From a checkpoint of a small transformer trained on Wikipedia: vocabulary 8192, 22.6M parameters.
MLP neurons of a small language model. Each row is named by its layer, matrix (up: input weights) and neuron, and shows model dimensions 160-319. Each number is 128 + 24 x the weight over its row's rms, rounded and kept within 0 to 255. Numbers have three digits each.
A block is one neuron, or neurons of one layer that tend to fire together. After each block is what it responds to, as a language model described it from the Wikipedia text at the highest values.

L5.up753:117130110085095134105130150122113126140129125146106155161122134163111167137096135125085101145118137116117118133147139126120159136097118109121095128153140173111123147194138111151146132138157091171099135112110142130146129137169124146143155132114146119148111093135196137142112095151073111163115132164140177147083114116136141095145109145115096122135155136120130151123130133102125112115144139139096084058103148139138126144120075126112103092166109152121097088146085097157112139139124131
The main verb right after a sentence's subject, mostly reporting verbs like said, stated, noted that, plus other past-tense verbs (left, ended).

L5.up589:124088087092132117116133120140149151132120079127114107115116137145100140125131142129098152105188129111137124122114169149158083140146127085128169145175100155130111134109117123127167090111105135088098119137162125078110087138153149162193154157120124138104108123131151104153102155171105108170123150139158104115143122105114115191144128100107122148117162082120097158119118107129104131127103072145146135126098125122127122155108142123127157112105124111132129119159127147116144158147090138
Short word-piece fragments in the middle of long words, often Latinate, just before a suffix like -ation/-ary/-ous, as in calc-ul-ating, evac-u-ation, prel-imin-ary.

L3.up295:127107144143108184152141129119127162128095127147140120111110141129114163113137101137147149138132081166125156136114155188100101153131089150109086107191135143160141101153131123132143142142150132128112121143159123070115145166117155103141115126144130106132123129119128129135164128132067148121115102143149138141118132160098136126140139134128149152112154169107119125140153112117154142110119076124106161100067149128103129101130093082115128109124168143113121113163111131104146142089144172
L3.up344:156148059133117130128171144110163104187176136148134129141088128157141124153140121111149136144128127131118166174072111186127087143115107098114105126118103116132106139141087133136127106114143154135120127173144126105146128183112135144129123127144141084115106168120140175124172135173171120122122132120118096120106097138176130140136134141141087142121127131110142138158144133112146104130126124103122071081090129109147136110116100102172152099113143110146137122140102132096129166116141217
L3.up380:114131145129106129155168117124190108170101147191134111145115137110147127123154139139131117127144157155097122172098109122121123162126104116063106149124129118145134106139106121156132144132171168127096108097141125162146150155112140108136178145100163111098138163122119155135152151122111150130149121139092148106111103130158107151115105138160150152094128138103181167153142053132137098094123115142124079127080152113162162120113138089114136109142091150151172138088107119111136157111101198
L3.up551:150121105152085133113151154117135125139165114122101105127115139144130144104137186126089127102148124103120148144072108156116096105125110115115129126106138146129184137141125145168111149132142136136137110116142127108136114167111119133150107170098124081147118121112134163116144145128129123121119130149160129135098112144184134172126131141113090143131147143123136138161136142122123109074149090147132104108139103154121154101070115083128093146151113127134165122109098166114087100121122184
L3.up559:147111119142128127140162129088151101113121139175125153112138138139101119117113126124087139101139120114111121153103078107161081144158132094146176134138155117090141109124107077092130160115153169126130123113143165133110128167119155154123156152073132110085125126129130104146105154132103124127129119156120155100099083135114133196062166105109131150103107117141151129131152100135107104115137162128160146138121156074144151119148178167105120124110075115116169089121127127116145148127087163
L3.up594:111124129135121170114148147156154128163100090159091125155132126120141129156142210137081154094143099147104146193131122123089145123111118108150114142192140114114135121137066122125157113128118172109061150172123088104122132117125124145136123117158147151125125167127125108116141135139135131147148137129131119140122145124119144156130108124152142119139144146106153123156126110120146119144134098124161137109129105129150136068122129130162104122150136194147127117151098092077098137070129159
L3.up694:113123135140140112103136157118145154117095124148093138132113127162150144127079157155108149113115114119123121156095087140131100122142120121160129111128144065138141096119099081125140140115145199091086154144143129139154111122095094132151110108112134122173108127119135139179128148117099171151152115102071145141115132121145096165073130135114101143125146115153150143128134146110138089140153100099160119110090151118150193145096174120157124106105087128149109147108135097109107112082095135
L3.up759:110124107146122154132128140127129174179110108129122123120078145141151124157095135107136134127134142138097157155116148139110126105114126118133148132147118121132139174166100124145132123131130162094068120115152103130117121114132118138136114109086125144130119131141134151128152157156122106129125129101114074142110136107118114122090082143141112116077129117091136122140116105091130109131132108181186083103103069071169160112126111114184131096135142138194169124162136114089126142128151142
L3.up898:160120100120112163126165123101179122149110137140156104147101126138123152130081136126103155094174115102138132171133142131109120092111126134091106133159123137100135140143118116134133091143178153092136143141132096119139102123109146155076124156087098149092115136148119135109174147120134076154110140125168144119113086104113106170142135153146089101136173103088130129135120143107140154109118089112127111086097113131108121114173124135131143109173083157128160116157166144103139108095127145
L3.up977:113111095144138094127157133099135100137173137110124105111142096129107148123147101149119144051146122082102092145073125113160146123147141112070160131094144180064168101135152100157134128123116102148143145113100165110124144147130170127093112159125124147112136149136116150132112153161127128177139106158150144089107095142131129177144117105143126143096146134133161156103182105142137124099119132147126118137123164142141143146163120158115121150127129093116138138091177147136150106150130127
L3.up1087:104134095143110058095162155149146133114111123176138153123124147132103133118113131110155119133170116179079116113125132142163201141115133109089101131172135088132129113171138131152150090149114145149128118144135165128127135115135149139118130094093135109121109101136127135128120138102135138164130127138126120117114111158112136144127136104129096140139173113144142145126164080122110140147164122165106120125123160096126122073104109136099097123123121187151141134175139146138151116129145165
L3.up1136:155153115143115141112162107115177153155115137113110157151120124133133135139088159153155140136130139110126136144124105147119125118121097103148098156149103108127130143146101118111137140138149184111124118116129131087150109110120159184144152167102114100155125170153134126127115102119116126133128111099094108110095127157125114157120127137133092177118118148147163154086121128128186103093161090181126076128114102137156162122078106119153140110132118146203146115119098112129108130094155140
L3.up1156:122149105131131098134112158115160123115147130163097117157119115168137162138148148124106131115135099106083146132102130134102089134075143167105090112123138140137169094183153109132135093116133175151121108144150108095124109180084181144091074127106155092135127127114106164138109141121132113193134116178097133106127137119174109171106167113147134130115142136169126139121122139131140127159127108088089103104127110125120168118121119096145132126160170141143114106097130152170132095083163143
L3.up1181:147131137106118128145131128095147145167132114130114096211116120151140149182058133127109137095158098104165141198144138129105096167121123093127091159171132138093097156175088143163134132122122123140123144123083139129146148123088147165096150149125158154143146105125140118101123144159111125153164096127106140094109114139160133162095143152127126151143145096134153150111117119126166172127142131126120132151124070127113136111122156109094105103142163125148138125089091120181151157071115128
L3.up1196:130112166147097156149178108084141107141109131109112104153110127122126138125152144148112145095183140123135131153075123175100113140135162102154118120136115180156157114128122095155120135153115140125109111111137115091154115194119180127142129135129141101165139141081157126112106146166144151124145107192147089112094122146133098135090134115108116154060123148099154141158142122135187143080105073120133152108097121143116125132125138072167115109146122115119152111127104094142143136095143133
L3.up1339:121146120131119155139173114136180171180112102156121128165102104154136118115053118134135147139108135095150127143122088128126106155104123108107117126161116062134114124141129139111126135103166198110119117111150136156168108143104136120140111132116088100163108133133099088147140165141133124124143123143085089117098124124153111138103111160124110138119143145132136138093144077115135092108123145113141134134135115099128192038134145090179133112150108135177142134102104140064125147124134169
Opening parentheses (and row-ending line breaks in tables) after a name or noun phrase, introducing dates, scores, glosses, such as (born, (1915, 6–7(2–7).

L3.up4:106117107104072111143124184146143149148145168113128167188122153157134191139137159112112142152151126092155173120137128139161124111124139126134093123152124193138118148120133128100134098135168161112127109117145122141120128135154119140167135120082164092115130111115117184111102150124120132155126107112181114130086101118179120106122085112104085135114127133115124167141139098121103135122142107104093109146103126111066141115087102141129106124164123140100138140162125116121167153111112144
L3.up138:129146090127101096111147155114120139112132149171083175122114143134109153134121135133121105150162117131094106140130133167109132156074122182132097124148146190141107107181122105145120074180094131138103169170135119139124138109119143163129149136091113095130111123116141143115127141099150109153138111161145132147114126137176147116091132141164091120133146121106125163173152121125101130171128133145106109115121149064147146143092109109132135096170136185136180131166081090151110105150116135
L3.up202:113158109125101120161117136117131124103134159168109146130102114139135181110143114122114098167140091146075174123118133151115123136125128125139117123152129150117123115167170132112125131141150124142086133149103124119125140129100134152156138118051127064110113113131144125128122123140118117175073120157144122134108130164127120155117119123137110103131127063072173165127140136139143163165164106125080054084139147086122138156122114133121146071187134174132121118137150161135128132125130130
L3.up412:122110106086139125160142164116133161138119133142145144163110155168128123094099148094145117159132122151081113118105148131157138135091119132111129169158171153111135137168126117154137107179112174107146153123140096130111122099160125138185139080099114140104142129142134145133152158116097078124111137129120124159113126157116119102130103112132109109103150125132112175155157120097082146137165119150140120107103136121146176131113102096099103094120102130126137111151113142147155141165164128
L3.up423:103140110146052139206140125131117150134100074157093147143102152136158116086117118121119078134150117152120151126130128180163145142112068139117100138120133148138140118170142104140149109129089178100112117105148109146120144129097116150123137129138152120120100129139156140120153127150134124133147136096131126108061117155148123136150100158136157133149157148100133153125177110094098115154162156111120151092141138135133104133130093142123148140196157145140124102144107144139098103117147114
L3.up427:123106046072098155126134125135119151141138154158130138169129101136124139185150088056125144179154147139139134155114181167131122133120131125112147131148115155150123132124140129129134111116141090137085180151167162129138152133147112117164118170060132088143151127163120139106132128097145092118115130129127143165113111088124149113144112136119094143133177106112095141155153117099099105144137121142176080118100138110111152114153125112052070087120114170120131124163111119156116117149100151
L3.up557:128138092139128134152138126146144146116144139156119145126129126163145129138103102115130095152160110157062118124137132155166148144091119164104130118123156140109095145196151123135134105186137148154108128109108130151144118138174149150162139114113129138080084107122165163136149092158159112148128140103164123157143126114180097129109116140141114083141132074100135130156111101140116098155148166112097127105119101093125131138144120137118112132153141131165123105192134102127086105108172131
L3.up596:123143140129094136126161115113118131155112100108129127094123183135127133148109132143111133127155109125132175176126111144113132125094136121123084135114107154151136104157148120148142132177111144132106136145152115124081144124120126176128144122148125158117105167112169103111142160143161134110158121083170063059087163162127092146157118142190116145120128124121141124145116125138092138109149113155089112127110110124166106119138114099142132108141160153142146139153151094137156127154150136
L3.up631:091140076108101136099132134153126130139131129161138112129117137134124150159095156144113135122145120141132129122146139160175141147147079118109123143122158178090111126175153087157128096164131109146135136159113120099131142132137158118152157182077158136128127115120139196124130128137108086154151125147123152154136106136117129114103129135120099140109143107172138152146111135114145191133143112093114133082116150110121174175125138129098082100159154158104127141103132098165099158114124131
L3.up959:114148098138110143100128153125115121138091145191104204151128130135127141131104121084142132141138122116069103103118114140149130160112139127146099131138127119122122147091134089108142058177122138100110145151153145143120139129134092116133139120061118154127129130158135090089111178121152110128156119097103149113107104121127081150110144110106076144106137110182134177120138074122094155155097158084146131141121145112121136120149106100098144135151130154101113135147119128147148102169146156
L3.up1001:124145073115090123146139141121141113130160131159108133168153122137151132158119162116145126140139120107076188145119122127144139169090140153112097120123148108097127105106110135121125141171184146117070155138124108107104170135152081127154131133114144116116117097097120149108093127110154126093126123159169160161126127144172129128121132096075114125121129142095134139145140135125138158154175139173150073098098137124148123074106103115113111081172103153125144132164132116117127147117081165
L3.up1090:097103112122133120128127170140114143115132116150127168159118149159130129127112098146140144146128093141102143123114132135140144106158107085134125129139165153145104122148160117127131111149143144143136125165166119113120131110121123166173133123135098130150085109162139094145079172106095061144153130161123107154107098094113130095150157162126081131138141124136146114142114143089112112127129141135115095103139114068077182090144102122084138062124144170134140129138098156131146103148138187
L3.up1126:118128075145105147120142130095104112118144102120130100116118127145138154096093116125131150157148111146095164164121142121125142133151161089118144106119122156119120155150150129116123078136133150069132140162135119126140135151113146146162129107120150092128075099197163160136143123162128127133102138141168101171149129172167123120117118137109097135118128101103132115174137110120127118147097132163117151093140096061144112143134114099139128115138130116111137108132159123144139121128143160
L3.up1258:102127076139116149115147156102108119134141170137135131122093109118124137095114138123146145163166101140079165163125108102174116104115153118093132142145175144124147133153135156156129093170149168116131164169127123120105143112117133141152152124127123124138102085112133135102146152071143108136071140177103127160107145184146149110151189147139095096134098149091147120115129135147109155117152141125143101120128136066168119110105108063131124121158106185106152107135133133155120073150140167
L3.up1366:138140078137121151147135142159132109125126161138121129088120149139106138105167114124125132165124092137075155115048121149145137140134131180100061099130172146151125142128135126143120088132153139156146120161154106138104127158123130127130091129130120124091078131137146158126115168122116122126082127154124113147119141098151136133163177159129087096140143130143153144148123120128123113166094135097135086071093087086147135122125092088148112110146104108122143104134106137169126119151129170
L3.up1595:115125147081082156095124129159105127160117121163115151135105139159111149166109134133138098163124111120094147114151110135110149098125109115131103126149144118126136118157125123151137100124117133131129160116123148152124119113140113138136120138076118137129104113121174117141120133110108066136152131144139122180085108128124139101117105125104094108144164121123135181110148117079107135135112136074172091072105146116099179082119088128097121063129109154123127135167115095110161124129144158
Reporting verbs and quote-opening marks right after a named speaker or source, such as said, stated, argued, announced, wrote, or an opening quotation mark.

L7.up494:105083129110108123089133165124122138149137141129163122109117126146100155137113129098150162167126123126158149144094147101133084130145108074152138130112162090111101136118126078125132104098160122124117137104133174101156129159159131109150130159114130133175126166180104097122122148107115146094143149117136094131153113141119113147124154101129113120113172109139095122152194126122116107095102068096174148154139127085143127128146189145061128132104169083143129149074136128142160129131129155
L7.up612:127141103131116117113102130153138138188164126137142119171116134124179139138125108109155145171104137163180116195141133133147105115138097069105136127113153127137129161133132151107159143145153140133101130110113160121175100161140151087213154106154193128121107146155170115140138151120136134136139164118139116113183105091118104138122102115129115093127127143090112146142162101086130130075131093063117087147130096088131146146096079132117128112084110109134153127142136110145094149096105156
L7.up1003:096110118125070097109138118118132107172140140148149117118131102158125131149116106117124116161145113132133134114144167111160153120117106110129142145138142124114128138170120101126184097148134150111107098149084133108139129170157103127153114119079140118140111105129136096168147186091097140124126161127155128160132108115118105141100113093122104162101153093173086126166136159099128115081139143124156125137142140110143125155120173141102133130095179129141147120133147152158172130131153122
L7.up1215:119122154103097072124113129127129164132108140109122126098126120147121151134113148146128140133136121124133165123139172119126126113117124112158153096141123105127083118105135106152114105116144120100099146137138158153162110134126145121169110125100146139193161095139184098153132176110106114113114151140153106175125139138114143133119127131133125148119145105137106170154141047137140130103132100171128146147094112068142121122130107136121123113155181109123119137110143126152165135143073158
Interior word pieces following a short word-initial fragment and needing more to finish the word, such as cl-in-ical, d-ens-ity, prec-ip-itation, rece-ptor.

L5.up998:128131078138078154122117116141140126148123068114099132111113148119135151166108098109143146129160076181115116151118127190103113155076085180138103147139116105135160143145102121161148146121112172103118137133108173082129109146138162150072139128182178116135104140121122138085133140151170139079124109106097107117102110120122114179107129120104128132112144109124127162148124102137146131145152115167128083109128169180146154152101116081140124113156183139140130108129103128165064162113192137
Quotation marks opening or closing titles and phrases, opening parentheses, and split-off word-initial "c"/"C" pieces such as c|ost, c|up, C|andidate.

L3.up26:086104107120120089088150144133112123172098105105158112090111145115124162149147123116091129117123131151122123136137148120138147095162098087171128164148150139137134140138124125162160105112131124130126182095156125136120131148153119106155124148155115158158133111148175086146150154141118159136142173130188121100098130148083101157156088136119135154162134111105118127154127115145141176077105123169166099092112149123123176150173119133114161093148137098143113139152145167147104107136159137
L3.up175:148107089159080162135145145109104105131112109127124136104130149132135163124126125156092117112129114103101180144102129124115163153114122106144100128121168160109122095122130087122150127115112149134120147115132120112131119126130111140124146093115094147171133136098165141119131144119117140131151143153201135117124133178109135141153096115151132147179110136141183128172147127147131122145161143119114100120067150078098148155151117100113095126152171104118093085175142126192109161143161147
L3.up302:079118134109141109132144133125130086140124128126124139094117148136109131154145117134064135137163129101130144150124105148138121168105146129167137120134113116094160087118127098112174122139109146136092141160158132079153097186090149107149116149118136100188166102109094121146153132132148141090129128168167142119120109105113098130123139099109138156127151136172083157121185111134127117119088124080111112142086160126143151128195104112113135065134162133184126103149119111134097105134094142
L3.up390:103120156121113119107142099129137178158118086131124165102107140122125125154092147143146122127133113148132129189130128136125138126111055073168099214193145076122159166130080113193130087136125137091134165118146152090137092107101168132115157146153145117134151133132186126122131129110125133116131143113121126146121126196104110142122107096154132164110158107113114117126139117113186139077163086162193112131086169096098144135126117108134146147126139177127131133119108093126140143106132125
L3.up417:096071108103133132094149122123132134107128146120145127117133181148100114185119144153091120122136093125133097170094144134142132121152116108129170159134101155155150163138135105174124089120111105122151172143134194130107133139116125103170113136131171151113123128175160102139118160109151109191147157147160123097122133128118083158116131128127102129107154069120156131153127065089124183098120123111146103091145130105151146167147166104096155123138136089127172145146107094118109110146148142
L3.up514:104112122076100124083108097125107106169148071123142091125098124141154165162118117145072120137160084149167149135135117168167144101123085096127128180145172146134097137120123141161173097126125131105151186123118123094111120123120142121141145121113101118112168108133186157100142121105116145130107154124188123119108109172120114149131097090195154102157124121133128141114170141132174146103116102152116127145087157120078162110122131140109126103128150156127103126139169119178133093117102143
L3.up543:120100128130124183109131117081144122135139077171137119121113166136139135135095126126093147089141084124104154127104124137113120112143101141142114114138144149137171105145133138146150140148108132115109147124123098086128114186118097103121158125117093120123167126125166131145157150146128127100142166179183125096160108160134121176150105113101112156163143088078134079160147149145124146101126133116127110099116143114127146127168113119135107079152131119140134080175144132162079101134140131
L3.up713:081144136134101116094169172142144093140144110117143120093070171122134150155141132134130115122122103155161115137122095137134154140149103115120134159139138135111120114135109103145164089115089132147112125174120178088139089139183165135132090139163166159115135114134133125166147113108142124155132134142150132107132134105120119164121109069127127148099144117127118123137143112143163167089076118129133114159080160108160166142086135124122122094152148147146123135108103163112124107157092102
L3.up782:113132157132134128130139108140126134162122154161123120147119150109118153152132120130134169125104131173138155127111148149146134114129063096153149152116140124118125158120116143177161119138162135083155126131124168096133112138102155102154116116126122134156109138161193087131159149115098149146111161109101123087106121170093131154141104114176125118119143159129182164141129133071091119106106071168126130125089128104089128085119115100125142125103156090116133131100131114145135115139186144
L3.up976:099130095129125115097152111118114127129118149134137133110102114138107151184164130137123144118173116120093106126119144114124112152120121128166089152127155116119118137131102116168163117131111114150080195105146106114086127174177142125177103095121099135145157109141139157127134156122133150134137122160123118066100138128120093162131172085167150135127129135161132116102112135152170177111115107145114101099055147159121160155178159149125131112153127110141103146158135092183115148140108120
L3.up1161:111113141083174121149159056114140126121129130121147083114116150142081156162113124160108184154145136091118123178110145123126128154130139168162140132125146175135135132110080150188143119153147157133107172137147120116105117174100130094159122177154071090157149113156163148136175165123147142133128142130132149134111147132143119131145159104138139145129137137153096094124152142117137129086080143167147139093092098107144135130141134117147116115132115092141127135144083135160131131117123149
L3.up1280:111118114120115134105138158134121110136082135141140118110148126169135141137117121138100126190118103117157129139123133122166118118155119117136109139128172117120154114107072083141130117148126125094118174166115170129156117117152116124131146146089082135147145141148133128129188182094119138080120131097156162156139137119116113171143144131135134139119170072154131138118149108100153122086102145131166102126083119072122163111186124152105126097126129137128134129173153131120122074154145163
L3.up1317:140091145126109078112127154114154127162117112110167114126151144143134140146129107114143141166111101143120151146100143141135120115159114063095148112142145122149200115111146119113152140141096123081122135149099150070153098112126150160145136119146102149145063122162150103142134105159125102161111120134158106106128116161115130139150118153141130123051134122136134158120154122132185121082112094135133093132103130071192147146172137133125163140079158144167125120117166133131146127126102136
L3.up1518:111122126104144112118145088124134138176153116111144124084101131102098140146143114111134136109124119160147173159140140146130132122093118106118135158190147091105118118126116148187145064129140111145092179154187160085167136115079143146170135142155154165134144102137165094162115165154094118126120150144125145111159126144135112169126127112117110110138139082123098123111104102133149142136149137160157121139105109089104162148129118125132160080166127153159123148103132142108133149129076136
L3.up1520:059076107077169114109147183133118123111101089110158081102106171134122138171123147143120128140136119122150115161103144133133148140139117122090102139179142121143174103098119150125147076129157159120129144122153112099133107146123127142149132159144133117115144172155146126106162195150136124150104126118160117149119124142118135113147110154166118130113140117126099133156181114116114143081122092138137110143120135079151158129190116157126152120078144096120122123126139155088167111138066181
L3.up1566:115093118122147158087156136127098127120147141149150135111134197119094149139138106106126146125119141142104163152100161146144133143144086144128067155140128127145129147114109134138114090104131132123132145154157178132143152192138080121113146129124164138155113158099133123131173192118110107164169154143137150121152111147134150100135130139101106166114131104163090087175133109124139147081120098120168102104126110097140155119146106092123161116130151072100119122145116111112113152170139153
Word-internal pieces in the middle of longer words, just ahead of a suffix such as -ation/-ate/-ence, e.g. Approp|ri|ations, gradu|ating, Expl|or|atory.

L7.up760:184135153145121138127157159139144111101149124152111126174107115147106158156082153121151143104124117084105155169082187109126090143101141133111104114131151091125132163158102129147103098162104131094148131170116147158121101141132148132106104171140100080134089155171108160129137163098153096126134120139088079140105110169124117122126153117117095093087134133118131133165136152109073122108141124148152106122147126138148136152123167154169122150121077101145132135114120132141144114133138153
L7.up1148:169123105116096166120150137115149113152117110132103116139126163125105125127110134110131122105115102123094149159117143110139120133124097107137136094097137141144130129114102119157100085125118139149188143148084139160133121130115124144134129137138109121106069156142177081111122152134136114146129146141141099110115118136116142122111171127160108127117125085106133135174124140102134145107132129121117060133096120112136138119079133121170147114122095137141116107159139189090120137100136149
L7.up1296:146111137154121125084139156112124105103113099126141121134124107138079135152132134118161124150115116121111128123091143154107144145130076120131144137100104111099105155152144134154129085139108118105113133183100156137161125106161154174153101144153096140132148159165099125139115162093133109185120104117123119122089120139149105156105154148155125094135099100098156160132155119099092127138147130143155135124148097174112131160119187157132104140122108126126125101099154115147142076148157143
L7.up1590:153135134155108168152147163124120156113123105117091151130125109120152131139109161121098112082153116117117138161110169126109137162067147142113091142136165127152153118121143119138164109133111168119079155142164102114085128210082092139157137133144139114109131150154181147110120157151143155133114161168149109138088121150110104154155129103139120131131135138130116102167148146159163125145143132194137084126110145069137148185134140102148085125134104141140145091158132132151122115162103145
Fires on opening pieces that need a continuation: prefixes or particles like up, over, co (upgraded, overruled, coordinator), hyphens in compounds (self-incrimination, COS-1), and opening parentheses before asides.

L7.up311:099120112124081118142107133145104123153102136153123173144148120152152139111135141138143126160120129166165114116130119157119104158115131065170104179145172092127130123159093087091132133130127132101121176155125126131117116079142142161124157115117092168159131146131174130132104123110142125120152137118130105129127127135086101150100139154170108148091166102137100130128125083099116120105120106101127126153117145075148110143132135137078125131163127149125119133148079139141110079160152100
L7.up359:082112128137078140107113141141122131143108116152138158111139142167116150123118141136089109119114121114106141118125185140141105127095125105113102162126130133152163096134152078119117085144144135110125128131130102131092145138122139161148127162072132113144062153132169122123117186110109139144126139147162111108104113153113102105126131098156059163122169130144136149170139168101115157093158128124139100164112137127117151134149095149121108130128104133106143095137145144134122115116118170
L7.up578:117147143113146149112123148113108125110136112181155100160142111185115142099121145125092106134158112106132098129077159140165110167141154156127103116121144140132171159110175143165121088102101126100100126136134098112114134143113142150156132097060124121127091142160170137121129139119106133132113139119147115106155160127125091141153148113104147119149130095119144104140123135156167138116124124158147069142163118116115160143174111093117112075160116153127127074130127162145136135116152114
L7.up969:110122140129150103129133146087110131114109111159101113120114127163116137120118108118131155107181144062109172138099165100135152104159174126190112137113148113151150127134106128170124150144125169107087143129133114125129106130135141135207132122105121113165097145158133122115144142098086083111116133111096095132077108152142127163113153128122144127124143125167114113145145117115099124097152161146135098142128146139109151137106127091149142100110122143128137105161142153162142113096191196
Opening pieces of a word whose ending is still to come, such as pr-ivately, do-ing, go-ing, Br-ussels, plus aspect verbs like began and started.